From a checkpoint of a small transformer trained on Wikipedia.
Size: 23 layers, width 448, 7 heads of 64, MLP 1792 tanh GELU, 57.3M parameters.
Architecture: LayerNorm before each block, learned positions, biases on query, key and value, tied embeddings.
Training: a variant of Muon for these matrices, 455M tokens, 13874 steps.
MLP neurons of a small language model. Each row is named by its layer, matrix (up: input weights) and neuron, and shows model dimensions 298-447. Each number is 128 + 32 x the weight over its row's rms, rounded and kept within 0 to 255. Numbers have three digits each.
A block is one neuron, or neurons of one layer that tend to fire together. After each block is what it responds to, as a language model described it from the Wikipedia text at the highest values.

L13.up9:122105079204146140136086138115158107127159155113139161163122189203080162155125131133108143185170118144076129068083126162127132162093151216154077153086116127112184135099133133148157134137079156119080139120130176209144151165138137107131108147175115186112120089085169149143149188116179145112123063108140082135167163117097145090116097096139065144122159100086146160131095132118133148181187092088165104108114151090016098068160167187087169156121036116118099
L13.up23:129056074098134107084149157060104137232127159102113131120086159065125167094082154135105125126181153072086168078113162133118153146148107135130080146158130106156185195096149105099092119113126081163137078106097129185072115199148152170130149091101145152120118107084155115115198129139134112193171162120102134165170109125151110152139083151143101106117126116123156131153088104135114149170175153097079156087116110135113096131152167182132157052180126105141168
L13.up148:138126144102097137096119149160163140083117056137130140182038111138168167118159122099149163170153111118141175141115116079117162160140160123172127202162161178128120181135121159143121171111086167095095093145153102131040117137119087106099127093157106053095174107101154116173143121106143126168135114140063152120122105081114149077123142120149082122187103120065174089127123110139133162132128144100081122203110106122150126123059090162159068107059188085147149
L13.up223:108095095103135147166118086159190112127091112102102067064123076187176139191164096146148121171169169157136117070104113146066114093174125117112127094087064153148118110097094114132110090164118116069142146130130142152121069135192157119073078155132137109082153111112149099140130102098149111133043127109153162104156159137163135082180133173125108156137126119129093127098112178070100104144115168116136069033155152119078083123166105134139214128127105103127127
L13.up656:181076104117124090179106136146087097127091172157162181110140163090143164130117102136116082101156141102139076111123137131133114109136142167117164126150123130104084117163121176150110239051131134148103148158122093152088137164133133141126161144063093170117185158123064139188132131138187107155134149134034122092181106203144093092145039165118109138116128083100162127145155087134127115146135144056074134102173122110095085079127058146108156115141162092114101
L13.up775:180162154118108146066102078129130116124126132109180164150114127154118122182164151092043115126140131109118122103139187082108144138126114132139136088162068090169180113109149114143063093126105160101142126116142046188154104168124158181104135176110058150103158119162082105094107148041148117134156107140182141148128109129129136144139176196114055166138169103105127119146117144122069107126129171064115104088121116112121130088089110112131115173145164162124122
L13.up802:142033171134117082067134097116116118126142143134133149116161123094153136135188139075110136155092144126138149098113129091118130145103196102148090156164089133122149150077117072124126118120125163095110139114151133142128089101132116110103086102116128126101130137139148117122170082106124157116103134125099217156088178135198126180159150167099077134141114133140090135148091149118146121170105102105132126131216158153096150143173107126092184180125109122150156
L13.up849:200116168155082095094144189087159128169167147129137095106086108183126165085155106095119164114151104162103120090109132135102149077132131142099141137172155118097100137126140099149123147149095130194138148164159160161101067137120138150112063115088133133125146100099136118152123114127150165080089126119094151111159162109178136109160077192139104144110127153148107115166143115137107129159174142100124124134169108107165128108113118200110153163178196131106151
L13.up1016:164169187160151090109129188125161165098164148147063133097105140136083147151160133165106087110122151177091143147137099071107132113169099129102115113118079124113173111143108082137106172182176169180079108160079122181179107174109177150072080167050146196127153156133173126144125151131093158133139080059152115110128153120205142149146117107110168135095136120099130088123078120086153058079098116087069132115162133129115088138171149123108171144163183125125127
L13.up1059:143129117078132164117146155093158162106062058117153140098085128141150150150157126119149115142119103166135130162114082101107132115099183117077097108166095103141123097119148163128170084114150141126103160126138187124100199202106047163157113172143186176111075147157187155117119160072127145151170092119119119118135091136137160102132060165114060128115160141118129157142089056098133154103175117084120170106132060082144160127158107168179115127126112099122128
L13.up1110:152113156163071061091129125126086104083140171091099061108114155143151138090160131092108080131094111133186112117189100093144156125139095101094171132150184145089113083125106154199142154169208136137116094150077182141042081107143088114088076137076111119059180109151169085077113124143103156138112146140153129146165172098129089127135135163174166144122097111116084173166131129178139120105090131116112151205119137106087120184081175118153151123132173125067152
L13.up1225:162140074136083162093136145113129170091069099119122120041160106156158212103163128186138154139163149075113119098065139089082125150112155142094134144117123085095098151064151087112111171132172135100185123078143167138070127099166145125125193130079149104131097059033211105137139137076110108144171128115094113136156150115155161091098081167152136131158136149068140124102122115111153107116114124147083148103140154124116100106148134119129130101168122093085110
L13.up1235:177072125171143138112126121136138135077188118086108128109149106194060057155124186136090146139121136168150154079076148139120119148177150145156148164089107142127120120085110182170116137170138101124137101130136097133214101111172192131171109065140146111098142103099150093146186108083131140109110059100081120138158168095158172139158160089115170145178116097162139072090088177165145116157112167109134152085163112119166113138138083100123135110133086117169152
L13.up1314:147130073112089111110125109138084151151178150129140117073174121172103158133103116151108096127151064091123088084123080152113142088159134154141143125107164145092155123079169136108137117179142126153149121118123081139185070153140138078092133146124118094098154105135130148087135170080127142148119092120106203126088179160072184111094143126066141173114143127082148138088139213129116088106080177172155157105116163154094141129144148120138204075114064194079182
L13.up1340:201151110096051117145048149165079080074157101098086157097132158106098152132165149195084152082154116172081152116116109117134147075080154168124113149156100169090114136121132138135166161162143146160103146086125165182116101131142173103161098096150133169109100190104139162140094107074220166090183080119174175108116170189082119097135168201096138138122100120085104141097134125109094092135130106097083096140179136126124166111122100176141129164156105143108086
L13.up1760:115166115133086155121098095116157125122100099090135120114111159179089122121132175123150153147126152081100136084095088110069091130120088167110140084152151093144199116169164166131163158113168205189103122181118176216105140106118116084107121127101151144072176198063105148151174125096105082126108125131114168066174127081113140124111123121143121163102094164204175109083134159188101143101098109125068159119172121102137118145083128137113138157156147190132100
Description: Punctuation or final word piece that closes a proper name or appositive, e.g. the ) after (ASI or the comma after Pittsford Inn, before the verb resumes.

L18.up947:139081187148084105137177083149092110129180138139153148143096128150180142157145155158130155170137160108162143124130098160052197154176123141108128124162095117122094163105058117090131119158122172117085106168165122186138019096104166089140137119108149123119114177114135069144161106136169117083097164101131104071113153192151131158124095163112074101165167086077109110122174177109130076186157069129117104093137097125171085107126119121105107081128109078059081
L18.up1023:122081099125141147073199105108114193101116115142134096098146098091151135126133124140126089142189170107115177126091077158132133154155121083099141126155159122116118114137102078138154140118142121129116141180187125083112150110099108114161091163128166128189190149099128130118105145092102130081168160147158121168108162106155080170094083107163175145128121090080167121158191154104191106111101093145163133089108065188089136170102115109098143097164174105109121
L18.up1472:154131098134145170055144112122112057140135190114117154090170115170173156089129127150127133151141103125117107107143153184104181124121147159069099158134134090087141136164130086124213120215095142211105101201171137134191157154124099045192072083077102110148137137131081111102085158127129120119106088115151136097135106125146035153131127173159145155103102104098103209101119094207109185150076133121158113183126170220127092152142142113124098157088129100087087
L18.up1509:132112028167131109154102094148181130134092182105140148167134130126102162121116107134171117138155083215071112092093108092145116149117180098116086130168119145113123132157117076133121146151122177104071189153133141060123048114166078109077098136077154127105130205141164091128119114119139179089099097131078138164113137200172129106109116110124120155078133112114170115132080124130131109131144143133117154114126086140156136097124145143124184077147132079087098
Description: Subject words right before the main verb, mostly He/She opening sentences in biographies, plus commas after names and "program".

L13.up132:140131124077147131087075104104116120195113166067170131093172075165120120167179113107119111202119102145131097162220126168122093118086102120137132098082146129067145095137120134104178175156135115086145097145095122125067088065102101072095136079123169132139185159175091136108109133053139096082157160084115121138113163143155108097164082163138130148138128121127101041151096116153156112114159123110177109129129112092123148101106108151127126101093135147102093
L13.up152:149084080117067163112138153072191135203177139177182161166085130157150144140107111078131140164133119068077093159157153093125118063152136065141129152154138117142115135175125123138164195148178168109170115115098190117169068225134139144088118118161152171145081102094120115094092103148179064116096106153159112099135129123155081068147135173150170129080106135139111162094121130164099119180128210116137122073115112115065139066104138138149130146149134113109124
L13.up255:130160084069084149111065146099079167201108081106096082188139116121139142176127069138120103116139096126115122105105132147140152091106133170099108103181103092131124096166166119127155169147115081160144172157126159114091141136094136154115104076190133121017135142084112068122174105165147112133110118128140111146162161131137172101191105130136147148150181127125111090091103103098082134056106116137111087113125123110092084162125053103124179102107099160133135
L13.up269:125117145098146134170103169103112169126191168114126122126072161110104199114145126130058088084149154138170126147145165178144095068133129098094133131157111144137143187099127090080121093095142118155114116133099155131134150134126110137094076089140105172149169127118114142195055152115116151200159188178114109153163113152139076150088150162152062139144134170085198151134133131174154127119177174132023146133133059076071117120106112139136125071036104123139167
L13.up338:150082160134084127162131106165197111143147093151145140134146138162126134108162109160135180104135101177153115091059152137154171094198098081062170154159115092186144112109159119117135058120193096109113124113108130132091112106091093154078092158149178120134086064099162173068142119210139099125131135144144132128143114136161133101139098138121074110134148130093137147096128118139084119136134122114140132070079138070154096122119193181192171127100094061127152
L13.up432:139083136142139130081117134137165107153102141054174086109176115116144128138073107118093149144084069135172115092120139133177154138105200129148141101166101129168143066170091145076147215162116146130137127144108122077146041104140153094154161129086131138140075139135119144174073114186143130130104087118100108134148121163098142121093091149159112144060153099103139147114145105218164125202119118132069156156112115127063080087127081108109106137147143090097102
L13.up531:148102088144110059077098075078156111155091152150127160133111112076148058180146069134111172082135086099143126124140085162129137117132066161135086150143166126152160152137132123137116147153130146118190083118200156178143167141130183111082148156173082148183177146111100100086122114100100094122095078126172137037094107118167170072100151195123182150191178120118122166134139151142158184109172119141159088127140132143086102065108145098160157156148101130110154
L13.up553:085099155124069097146161125130146089107110104060192103170065154135204222107163087140115112135099175150143096123133092136124120125122115127198115133127128180111116102154148110126056145175152081127061125176123116174131123117147123203079162105138137158128164089152153120135068133165101135097101046130174151097074115146097088123188157102075131127120103081130132112084114118082148123044139150048145159087120066092093054112107115142117157049141136154135099
L13.up750:154116108106086131105053098162121113158152134131107136125109174141106114115153106082142089131146161179109145151146088174126104139104139110140126165136135083094140111102134141196121089128138144166136132133060119194168094141115165088107148099143150170100165072181166128153133147076191187158091129150092120160174147110139093094143120148134142101124109135111061151076123132154099161150109121133095139135197179139124119146150138129162095131144126142091084
L13.up812:083051162113135107146134123119163078104164128097124125141120147153151124111087101149143101122120113108124099126114120148133136193113058118131087181141078138168172085155143138151190114098158115139132105196164142079141108134162133116081117085089119127110166096108211116101112111107128128105123179112149167062140178137187089011085134083106176120122128150168142183084098162144101193116042128071132057147156120133104083122128056112092081090156085121093146
L13.up850:102105103129111067093075106121093127205113155114125113106104099122129104157173164145147119119158136190158113155161116111179008098122112110123123102116159116122099117176125159176154155182115120165158110114103140161126131117191127137070125157118096112132076164148123150035125099150173128178074125154149195129109142143137063146149121093142148132144111136134091128144076123156175102078081106190079097132188077113054084109135119155086165158117080104133134
L13.up916:116184081120145135124151118115117108148161129057126139113081098149168123163106158144123107126072171159089165140162175121127066196126118170168067086186140137154167159094122096116156145119184138149098124116143165132110093140151116134124100083071127095156181156125122107126132073101099091106120144156094073139117097127117056119151136042101099117101108096172126114085121203158096107098153151102134176179119119086119128086143103148133100140126126104104093
L13.up948:149115124140131125098088133098181140174151130132151166131183121096096177133158113131140108137152154132115150066160135138156107132116145085124111160098100077100133136120136119106155162127111142191138094188095079160195085116133141139071147109118083120130119082123134141116106096116187139109119107144127127116140110112155065108182091125124100150099120057093119174135107051099081107163180152066117153104097143205084156133128105158114131086161177139139126
L13.up1303:221103145094147166132081127106128153064143131138136112110072134127119130096147098142062165097077125170136125130135162199174069138156122115104189155112148095175144102154141195109148106115111177170185110129110050089130104095087144093104125123173083084116153168074134165146127165152141137140110122116125131072109181117143122128081139189110138081110115163118137142139149135156103100162168078120114126152114081122172088175126112123146134173121086158120137
L13.up1574:140114068146141169137170081178143161072104185143141101082172131102072121118118132126159111139129144104101152141130107055165109120084164127137162164119107118165177147110123140130163177096092133130162173142101133184103120151030129117113168115150155102095141092166154136048085172137136154147156163093085129111073126145084133142150204092109118137090142107118061096145169111131090132157144143111070084090131102148136141135115084117060126106158098138141155
L13.up1612:146080132161100091143078135117069196092062118106146121142164135124156142149153130141066100112128075156134170114094088116169061092128167116125147153167155140109081113150150170171155130143118128158113164176139113108117151088057115122078137144176134062120125186127138155132085098163116142105177122145155125095103139142161126129167138181096173136124128119070153187131071142121038118083111088107082136094116057093094176086133130161141150142140103103109111
Description: Closing pipe of a wiki-style table row, right before the line break, often after an empty cell, as in film, race or score lists.

L18.up541:138112107120081113138132139130162114150127109161158147107087166144152140111133096081131101141182162177101072099165041159164053115150145129143113121140098112181144079107107135157167114073123113140088139120165107179149128165130114142087171110174116100103114132090123137076121141109151182125063183107108165101144197129105137126147066103127139073145145100108104164106097073097137095138091112130124124159141144093122165139178087130108096189103133128145104
L18.up1068:178117088117123186155106179090130148110156114106163107104155140083082093131111120118108167091110205081079180106178120152124081193174130124156181183138117112160119106143102084122185128164136189114130089140152146109074183173118156126109183096158131081186116128091132158154104122049129105166158185114147147131148141137176188132146068089126108201137099097188082190190106113108124131055079148115118111105092205091125174086098130125173200119122097112146168
L18.up1161:111125164150146124135121149117056055123166101200155059136073132137070124123170149160067123135090137126164089134114145142156151101088172140093111123207102087164101082139100164129088173203126124189121144114113101081161137186149163084142155101146111104121168130179123168104101088139085129097075148116108161140137181156137119094176087170143119133101104166116080170073066103130114096130160135123165099111078120052111149120139173081162136132137167118158139
L18.up1454:148085108142064109139093114163110174088148171145145146108128094116159112130140185142144136159152137104095113113116136141120170082162119110144139141158102102170173151142095082152115126131119140149162150033090150133124110182203121153131118152131128133068134122127093102062126140113162148159149140116129098091155152147115091205110140094153116142154098067132104151161077113155146165094150163177153105087133165075112127071157137198115101093149120111153103
Description: Closing equals signs that end Wikipedia article-title and section headings (= Sam Stein =, ==Early life==, ===Surname===), and pipe separators in table rows; weaker on mid-word fragments like p(ersistent), if(ul).

L20.up144:138123128144107123138126130136112163185156144119107106090121117092115178170151060130150141093151132088113057139082130143172158090122062121165132152184121085076142161159154153097150170141140138118135146129139145080136143110131157070129105159156114139111135083105133105098157097092066168195092088097142105129113151108105142182109135133121202091087121131114205166174178163140118148164133062126151091149137184149151123103146169111155099155135147110093183
Description: Final token of a noun phrase or clause, often a comma, closing parenthesis or word's last piece, just before and, a period or a comma, e.g. (1955), Western Europe., Expressionism and.

L13.up106:093114133163153054112149138137146126162081084151185149123161123187106199163107142138118119164068101162053115123075131163149123153088152130178134109123144136154108159152087086180154143099078123125129135064106072154152192108122080102075144108113134067113137115128154172138143084118120105159089136165154094164180174113128147151118121122119112086115131139114121101154157081150158125156153100084122108088175111126054187128197134099181106137151125115163144
L13.up214:183140121148124150148125097081121104146150130128177119110136133114092109151115081123136133118083139154136152170122139161133087130149141140171114160081088103094071192151128134138143087113134107198145087124077100144077177045116138101060129112167095153098105152122108118112140092104146088129115115128185213101121185100122169166140087112177170172101141132107099130125096117164161122093149144049138169141135128111128106120149173130166108150140096169127120
L13.up231:138095084167139085152107034171155114161148111117149117122134079174199116119100122138157187175132155131147149082142144166099133100173106138158111155136131099135125099148091088124064128130101161146143123164101132073131113105158150131083157199091130105128095092179096061109053146184114111096155098161115141149117157132089061153104144100155129166088202106147145179090166137180104104183136128200131130111146166119104120119133115109141085085149161082125156
L13.up474:076128097079123106132128092145178092071143081096159157099127116181129142107096124139115171132168131150226093100078135143097165172096142087072136087170156151147103081111131131070152118174172089127096118144125104138138076122125102114104164112100102157108161106104067100137095105187153158116126136178117159081114195152180137145048141108110089101101148117084146096146157141190143107154089071123110117141122141117154115147203072167184172106155166088181125
L13.up608:151148171079138142156128143166116104121133141157105159081096179120128189135117124162123139142148109094155133100143151222112127116137119153135114166101081169150138113140107120113116141128165216101128128156145137080109137115133110115108150157119158087071128112148120116140124141094133121104114137166067171140154169175099157223130065085129181125067110137077150149133131122164144096119148120142152118154125059153149082087151194176132054138133130110128130
L13.up958:159126154113078116120162066131114109143124166123103152086135096103130133158083167079129123194144149115200142111161137174120138116173173076180165143107110110151123174049082129088071143073081138135185130113161096125125104140133080154136132159134107115133133099118172111124130156080119143135147165173108069071132100108219125164166141098160128096132112122158197196126143155142088102114174098091122092128159133077131097133089114080172126099125059142166105
L13.up1079:146189148109150135154147155096123112138130125117122145113184146152123187108062206105178125150160141134129142184101131142110099134157100105130166132108145091121164105146145110092127092062108091107106125088181112128151191097197156171104144090131133073119173146176119103154148124138119181090155100121107138071090159177114118101103084159132159147123109107114115166181094125142126141105155132163113123140084159095129116149134138099150119130103115109148129
L13.up1275:126121130120198060124133172151131180170158132163103190090175126122159104149144162170178148130112125142117151143137078181134096147126119156112150159096137096176107067102096111142128155116129132183133136156086129129082100077197165193100081140160075090135179053111152123119166154144163192146167119144153120160176121122149099134104137140114105155091120139109111173090159121160146135115115148101139080131115115097152150178116134092121107154151077075078120
L13.up1361:150095155131173146123155116126130126127103123084118078093197119095171146188160113192102104131119110173221115139150118137146132198179132152106141170134112187171143130138102136083184117103117079104093127147074132161143184118141148132120107159174132064150110080113156123151116135138136135108098105157128160151194145156146124097064132098165142112119146075089133127102132114151152118138117084145166110109048166149116173151090060114173163084140090096112121
L13.up1381:149109124150079129165101136125127126154147101149102091176165114118130154134115127155084175155100152145140074104176105206147055141134101115156084141165151150082127126129127139143218137112161154101107159129124099125082166182168150143098181121107125103147120085066192138159144141146111179168201125125146141198145152171105174130178182176098201167175170123116109180126136140165127123146122104169168149115155121101109155123101074141079105115119110115114091
L13.up1384:123121137076151119142156116122141107147077156161137202129159225080200156114127100131165144139058122091176083126120127106118085131123111066139141172127102061145152131107135154112138178094172132124158138155137104168073186116100166192120117196088159123159093069163102132081132162130102099085187176118141115106143116119105153090145185144178171117082164100092100167110115149132121120099158140200111065164122116141139094084144145069179089130130143145170185
L13.up1421:124081119103082118177145111166151124193134136128076062093178094070152110111163059089128178143099128150194128151145140134116132084107130139120161081132062179163078092090099060135117151099169155121166108106135123140080178074072077164120126174149184078122131141126111125102129168161142129128136101137177094095062121120125110160186143138107111164097075095107179190120155079087114153070173110193075160174083125139087115095144123074159123121118106092097133
L13.up1424:103137106132105149090170115171130075110111114066138098122132104073127142159122111137098132103132166070188144134163149180120144159125141085137145135067116127080139078168135136125113124163157142107105132061091107132108101127163152156132141124100104075147124114161168146140141134198110144049119108149130153085103125151182140123124171110178149165180122134099100231125150130166139193159082123061121088086132072160106118162153141092157163086134108134081115
L13.up1561:117098108117181099144136212180147139204096081138110106118107119125152182189140139093129126137126108162130137182139140108129138118153142110167119104151169157099077156181201154084152129108191102137133148109162080101144144098101117083075105123144140109143128123142141149144141160121149038159104090115166115130108127115104072100127188200172162168144166131154170167099103146143103117097136074115153067178101119140065080148072134052142134119131103062130116
L13.up1584:155142038108138113076146145080161017083131108150100140129108156121101133159123104161109127166067198148237151107142137130049123136065120139085129078111108135079065149156176054101143090142134143164152093101066087124120120101126154165126103176072152103101129136131093129148068201074102154091142130102119144151100135141132150138107144083103209139115099141115137079158131061168166121154122109102140124135112123177114091103108161130172152128131176110139158
L13.up1775:151171158102149098079148116098105174134140107156097092069147139083120128112094102093092153094102137128107116133136081142102114147146201109112143118083170140148124172172113144098196148174124128163099144094158159157145056116119070147148122142060153161140147107131095161156212161052154102149075149127068152045103150130112163174084111123104107141106123108160134163129036153124138141142132083129115187122119129099103168163102119141120149150113079133206139
Description: The arly piece of Early in headings like Early life or Early years, plus career-link words (debut for, season with, career) in sports bios.

L18.up966:124099151086071149154077133115131056122052135155149154135118151108123067157059172159109136144128087130172141133151105151109149192101116173103096119150078144118142115118084208166132105176155109094083156137088101140117126152135129097110123082134154145123133131138198121146119134097107171076118119156149097113158125129102159117133173093135115068108107124174095106123153089104173150107178142165129151189169171104148168090170141114103086120113122137091117
L18.up1056:083136130127143076114105134144118104104160124078152137086197159079155116162088153103153137106132136135124083109168113101157101119154146157223148084110143118151089186174054108180067071139132165098109113178108162109121106158124101107078102070090076171146114117166174061129144089138132108178187171135109100100117193134111083089119122095138130149163131120122141126086123132164061155153076125152089053079150126154177173161182092169131116118164114141122131
L18.up1377:145133162130085127166134157174127136113184154130088150205146105111109159098129122167143103171092141130074142132166107099090101117088179149119127121115022114122088135104100127115130149142115132130093154139128094123162128173162095112121111158117154090130120090118150144096112140131173116110168114087128189137126205158062165133130140113122168117126083138172138130106142141191048090096141194153108145130130088160121076109162156124096088107096155182139206
L18.up1625:074096094147154189175043125176151133144187124094098100137149151104174125080099102170125069128057112120112134133090114124144144088102132128159115112124148177092160088119079110110124102110146146105113147138072146097105127148117133125061176107078107093133095153130139139085085135139079102112115130138181161125163155190193161130153115109122127117127097127177122064123145104087153094142150117118150127151111156124130166119122142141095129137109151090089099
Description: Final pieces of transitive verbs and prepositions right before their object in biographical narrative, such as don-ated, direct-ed, with, of.

L13.up6:104180184169162083110064091117167083180143114182109121125228077105119137185111115118160137164174127152130134112095175089087126144109095114113106052137164072101195113127133095152146105163159191093121087063108162157097093184203116066092113085180067128160089119111121084146064183195096153104165120106163116097092106098148131146085163126114195133119114102135109157133119127145116181113115176120131091127138082141090114087180160142209146175138110092153132
L13.up53:108114163086134138165095057113140129120110103164114123112132132168165138194118140175115217101163102042136127158146140103172160121171116122155114132193065146113165140162089027149096086224094162105114103155063108096141110117181149167106134122171146129159138163139120126140127140127093190151149094104157114125126117129112102081169173128162105065099085074121108116111088084080137126124069106090144123130161073161160080087092086104134114128104114130153081
L13.up157:149099104148137084128156078167154097093138112134126107124128164098137158144143230116120074188161140070203128105100110099114110118135132159106173143100083143141126127142122043164193086175182072116101092131170173127159062150156162098103180231064118135154158114098159109098099144121156106100070181069132136172081124159068128131129194106163179135104088152165151116123070075125129142173101113119141201160124147125104084071051112090153111164098079106148135
L13.up274:074098181147140083117084164215106170135097108086117156112106147070101157123162103163096121081119128108135136109133062097119137170095134149100099126132050110123208116154111079092125143123121104123119091141098138131123120122136205138165112140105133164183147100124120127105131122101151124153102131047076162204174116108089126142126128105113095138194157152142164125146093104177168124143101118133096100127155175095087124127192066127161112134178107185144118
L13.up448:094105075081100087160135139106099050136142155094076140102083118160130134115154148180153097109098135145064121141120164089100101112140131166143096113114108107117148167140175164105134094145180078064057119195050140117121208098166203159157127158117156154131111134177111040152160112143103149142105125120162161148171139135115146092118178099065113178141141114147119127135160053146121117121138213071121125138155129096138162172107144164176124144118082069171119
L13.up788:130143124124143103136089064123168153163083158116112152138137102165161140180096115123169138143147078139165138067116176148099169160145179107102103128068132098086194106094090068178123120158121103109131103142147158129120106104182105129094174097119117131096087140124092060102086155110172121088069159106121100142071120140142132144108149175093151103100147149131088085072106140098128135132052136166190050111127137167120136117083063123151207091125130167120120
L13.up796:117111151127136166189130117111145103185098135120096146140148110143116167138201169145148123078100108154101111166196148159077099129121098209110148158118155112139151146145162089173129109129172088116144088101148179119144147096108136138152113172095198122119077123150093102131081127171130145155214121143135140088124091107150131115093188140087109114140109137248101113176148134110180128058088109099121115118159118149116135161114141137157119128118126076163122
L13.up962:129110068110119150167135117074113061144181125084079128121189142179148119154128123138136207102133165191120157125156182140108155123115139201150189104132128038158134095089091127127162087127100129136102079126127155132116097115117131020078123122105142078102098100125171118114063101083138082110122122097161128134080092151136135111119164166138117108126154112105089161133150107122132147105118186145142149110115168137106164170108054137126160173150158138093098
L13.up1010:118089139115145150159080139129145078118134153193058123143133120138133169113146159126136072124116151143083128096139116087130155150135119086146162130144139104139127153084130086108121120182114125133134139089078128134081106076121151137100154115129141077081160148169214083120122131179154163133041179127140109088081112155122111145124163140097107120174158125142189111087154098137117157118099141071108155106162105143112132094109127166154116113113162070089208
L13.up1111:161097182078150103127145133171212156157169153142102130163171041112161133151140147208130063155092130137149168125103161158104142090105133099206167092147031100128116175130098153129106115137099149136064104125124104118121148180121112080112133142153139114094137081179194102089095136161154160096077090142123080100125038125128121099178154128153116099162075157138071096185144138168109146150143177122090104159102138117136133137174100111085119124092133124160103
L13.up1143:095125180089168143140106109145134163099100174133096125069150114158123134141084125164159166155130105082088138158115150146122083094163148146154098130118174146107121168130106087152122109072218111116145139175079177146130085129185167113064154048150145114076163103133109100121035136121115156103081158070151125114059065088119067123112111085096066104131119123144091115163116107102177199158113106122107100140195156102144112164074080133147126109124089134169146
L13.up1509:171148138120137146129162134129114166117152114089076141084080091079111111103074144123105133144161172090090102119161102150103118112131073110140121128171178146066098159110088143109049163111155109078175064120163078060117089115164140133161170064152065180136135092167134153140089164174127115129117127093142135164110137151120118112057080080178144202143106106143115144114147118152181184087151169115137091104164144190129102120138137060132096144162126143111119
L13.up1587:154169138110150121135135179149141063138087133124181104123129130095145089134172105149093103126123177149099130133145106122115148108089127123126209130137157123118126149135147087149084153171149184071161098144123095064113124152112145142088175083136151139162171099115161135107154089184098154167127106188145097051130109142191096047136132102127111138170127114144149077135127157164116136184131126104103111157075116097080095164113151085116143114083091130096116
L13.up1651:095108191148138138088132162160127111209131124148191091089089111098169120146137100152123056126152146100175132140184119157104151120151104116156067129128123089080147100095155144149122140181106137124081135112117097070141110101176126152148159105115118111137182096072131149149074079100130114058144173109104083165115083087142155144163181185102151096138103120180159082123104128192071145118147189123157125057123126136124158138143098143072141102102111119105035
L13.up1700:135140147124190133131141141111121088098104119144096139138114162087138115138155100146150099149111121125101158136166103130094102131106081135138091097160127137071058098159145131128167139192149096174148155171093120137139075145143136110127126134167133136105115137129098110109129159136097098134127135115169061139124149088127110155060148140144142112147117177158156137167171097113153068129137112169054111086182142183123121145171098156167178175095124200130064
L13.up1777:146111149060125047162119113081114126145078217121134119094110101166141103114119150164147128128141121105091120090161155121049105166127014106103147095152146141189120140132119115186125094089137188167153126156165121136085110070113118134138174088142142094143139024112124072095111114122172137123107123103156117099098144164096157119096146115077090149109090158137123116163142164120134105127144106078147113116174110118094142200147077146152109071120129091157110
Description: Final piece of a transitive verb split into word pieces (-ed, -ing, -es, -ate), just before its object, as in restricted, requesting, predicted that.

L20.up389:169104122124090157125069156205177099113152067115130133133143150122105129097113091142135209090100108133168101103146163153137068092097180104118119128058130115185109062107112100075159123140104101070062119122108138101156107094095113118094186143102179099125177124120142078083150144123158149104080147112111136100157201123111110170112138108140183174133176196106173134132135142185138119156148135074132150079108102106120093139175104112135147096116170094136115
Description: The word at before a school, team or event in sports biographies (athlete at, at Iowa), plus team-name pieces and digits in results tables.